config.yaml
num_key_value_heads: 5
hidden_act: "gelu"
norm: "layernorm"
qk_norm: false
tie_word_embeddings: true
init_std_qkv: 0.0169
init_out_by_depth: true
learning_rate: 0.000839
schedule: "wsd"
MLP neurons of a small language model. Each row is named by its layer, matrix (up: input weights; down: output weights) and neuron, and shows model dimensions 176-303. Each number is 128 + 32 x the weight over its row's rms, rounded and kept within 0 to 255. Numbers have three digits each.
After each neuron's rows, "raises" lists the tokens whose logits its output raises most directly, leaving later layers aside.

L11.up260:128098127138106105128119225136078135103163126133127141158158129141068090137112117076111199172162112118152147121160119180117172120152175138114135108100116132167144159133147103088111179133126102132084134097097166133102109137136141169095146124133077070107129137112113128064101121120153158169102154117093038119118112156138140107102123151167130184089159171069175133131179121160102121129082
L11.down260:126141099149108139151117091120110108161082155143139070114078114088138167140170117172096098128104156118120089105145104143125089145168115133113112136161104070170115121171103202172114138076073118122124146132101108124128122125115136062140164087165190199112107138146138173149184120144131124101210070113173136111193116180134132157093130100146121104128090122155122139096049119118151094088104
raises: "12.", "7.", "2.", "3.", "1."

L9.up648:095128173197134199114139147104145098122159089134107159095098225194110124196146080151093087157180130104126182108139166108134163155135142152130104141136196069135139128136145127078117130167140100116162132062189100157148095078157111164112139119085102132159138124108147109128122128119110097096133068136086133152141162166124097064124111167130129122107111169151142120075142020163142143151128
L9.down648:144160094127105151094194123120096150163101123107132136086107141138166165131188091116113141135172133086135170119110116153122141142105123115116169147132094109170148177208053172133190147158136161113140130150143069114156130141186161141123129116137173123134158097099112116163071114140117084135096107068127145114147107086125128077085114138136161073151132098072200105180151160112124181141163
raises: "ally", "ian", "arian", "ary", "ating"

L8.up154:088108108092091153166118157110140094122134106136104124105145130096100124110174120164127125128101126179070075174067164146148073105099138139132098115082159118134175101112134129204055171126136159147149069075120130124187146135172122149117116159090128188200153112093176160141141206139084168210104129136120059023186122132145116214143136120117121141151105138135087137096128164073119175129126
L8.down154:038151171119094166146113135087108058155100090124131089149086107113132096102056136144130175098084145138086134119145167142126150144177208130141102137112213132136150171101134143133091128176124204115113100079120136111087147083201138165108148164071168186155094104140128125128175094129138105125116152122118102045153127101148161118162153135119126116101104116138078186102132152104070157155159
raises: " weeks", " months", " million", " billion", ",800"

L11.up1067:125175113071166192134129095146167086100177110153115121108084151160146143115096136101133153096119085115127152172114091182159131124115111105126208112104098168131099129114106123162159127170161156144159170100098084137085178135126111137095127129101122105143130130130100086083136097125081133191124116059128153103189157119159120123110106133107121094094078115158088109124093105126085129104142
L11.down1067:143137104101106124119116159119133097190126140145166131134079103064174165136112194127149170165142098069131123111098177132152144165169164099127181117176127127085115131127101121195136072128155168088108120130112096169147104182145099148092105125197144166155100052164102118124138111118122112107172161105104070149099138046147170153147120097098150157128130094139125128163146172094137115098117
raises: " R", "v", "j", " W", " No"

L9.up612:107105143067077130153167136085135112149154134121114102085125124117124099117159174100142105144096077125068153100177123134122103103134083149160091072123133089148125165106186108099125144167139151150163143079108103068124106141138118113130123124051131137120074098120175110122138106133123139082158153117125170116166090129127116131100124109103086100133127116138112087125143083156133156091185
L9.down612:163126106163069144103157152062157136134167135163137095112111146153136159154135155138141139136083116136122090130144125109108099174093111120089087118105096096101169154146140161115148110151097144122156152119073066162124153137090142155210127131137198129129180115136126142119186082160124109108154091152159136118148122136144116141123109116175110118122156155138181119193119094208147145088054
raises: "\"", "\").", "\".", "\",", "?\""

L8.up1216:090127136155144185162044143106117091145121175134128202102129144148063152156138089154062099160128092126112142125115115128192106136140206177113140136104112108132139188100121115097081119146134115146138138120151158130183103138107129102109122094084113134105102126151084116088126071222088086143143146152143123105163130156197171123171117122112088108083114121141126135096087126124122208123172
L8.down1216:130047164194079161111117139187091126086109132103110183100139131146142124111136146154077112110152155196100137141088124102144165139090160097145143116099145165124108125123136135173102153144099147087173135134123078136154126164175080117188132068065095176076181215066122105133209070126159130126087153139140141130099121151159140123145119134155114078148164132116164140115153163143132104170129
raises: "e", " part", " member", " basis", " ===="

L8.up558:109126141180104036143125134150142143117081138087139071112146139193171095170199149112131105180111160113099148107142132108114126123106160139090098185123132128111176152128105199087129149142132145162156168098157143083172151112136177139088150117182124151113139115158100129171109187108131162076096113120116131171118122086163135205107155158136096131106081143144134134137156112176164117154141
L8.down558:153094118142189184148128111173172149163172087189126191070098118104154142122120088184097146098182139167154187108144074119120019136135116105125154115080159120109156139142129155168120088145100060209113142094094082096094096179130081089116140139151116124120109135146110143095107156112150129122183143179136126129174101196108178078113141127110125067113082121092200150105173092161134110166066
raises: "ations", "ure", " century", "Education", "ig"

L11.up87:072133161125132080208162133101170085169122180143154118157168140115120166146127073120162149159166113114104158124149148170132120153154134071117137165079133132147102088134086122109144203125205197147169096100147127125104137171148136145066161093099106127114180143130133178058092160187092209174165096122144110052115104183068142105109126055080057134131091147147143090102158109050151143118140
L11.down87:112197083130146110132095145080133083151157104156131110104189227136085123079069156125154176078221139161153177149142161120114107113145101084106139085124177156095137139180101156171136107134141129135129121143182164133163097168165125143080172096118108101146101082124132152104119135106101087081138127167149145135141185169114075170144138098110122100155172109181154124103167107082121164121130
raises: "3)", "6)", "1)", "2)", ")\""

L11.up1123:115103113134183119139115124188169111128162171068165176121098143219154126135103086132108151167113103137163118120110145135157179172098097110141191165169123122161121151120204172183142093141129108188095148109115124146156130097139088083144143092126153133162131190120180109135102173129101170134085157096133111129128122096157097152169080127113110125125103074183111139094154161074116190123156
L11.down1123:093200217099208091152140169090099087116142142139143100103146105121099130145077182219070103104138099100079147137125159110093137099117094115093085088097156172095163138028086127091116162182165146184120112141109096106123108085117140122087125136136147166152124162121076123109196087159172098146183133147056117093089103134181140102136126101173121063161124133102153136126135155160142120132109
raises: "th", "ose", "at", "u", "ub"

L11.up823:126126148121076121175110146133143084098072148138108129170086123126077146146125152097130114163130080121098179166141135195115169133070131122116169102138130104131060181097144124133079112178114146123125083130130132095082141159152166083083102138142142155093071131089091112123120174129144129106154115161172135146109186174113127034114120094186093118088075157106142147126134107151120177090117
L11.down823:107137179116108117135129126098112150039121097066122140133061133169184108148102097134137116143129172172133050106135112166135121087170148145146133115162159158124136166127169096112165093160105119146193116165102157124107090101162147150169121146123074165092083073114164150155142142104126172062089104114109151086164098204066168113147081133137156088178110063120135098146175173085134140142182
raises: "\"", "”", ")\"", "\",", "\"."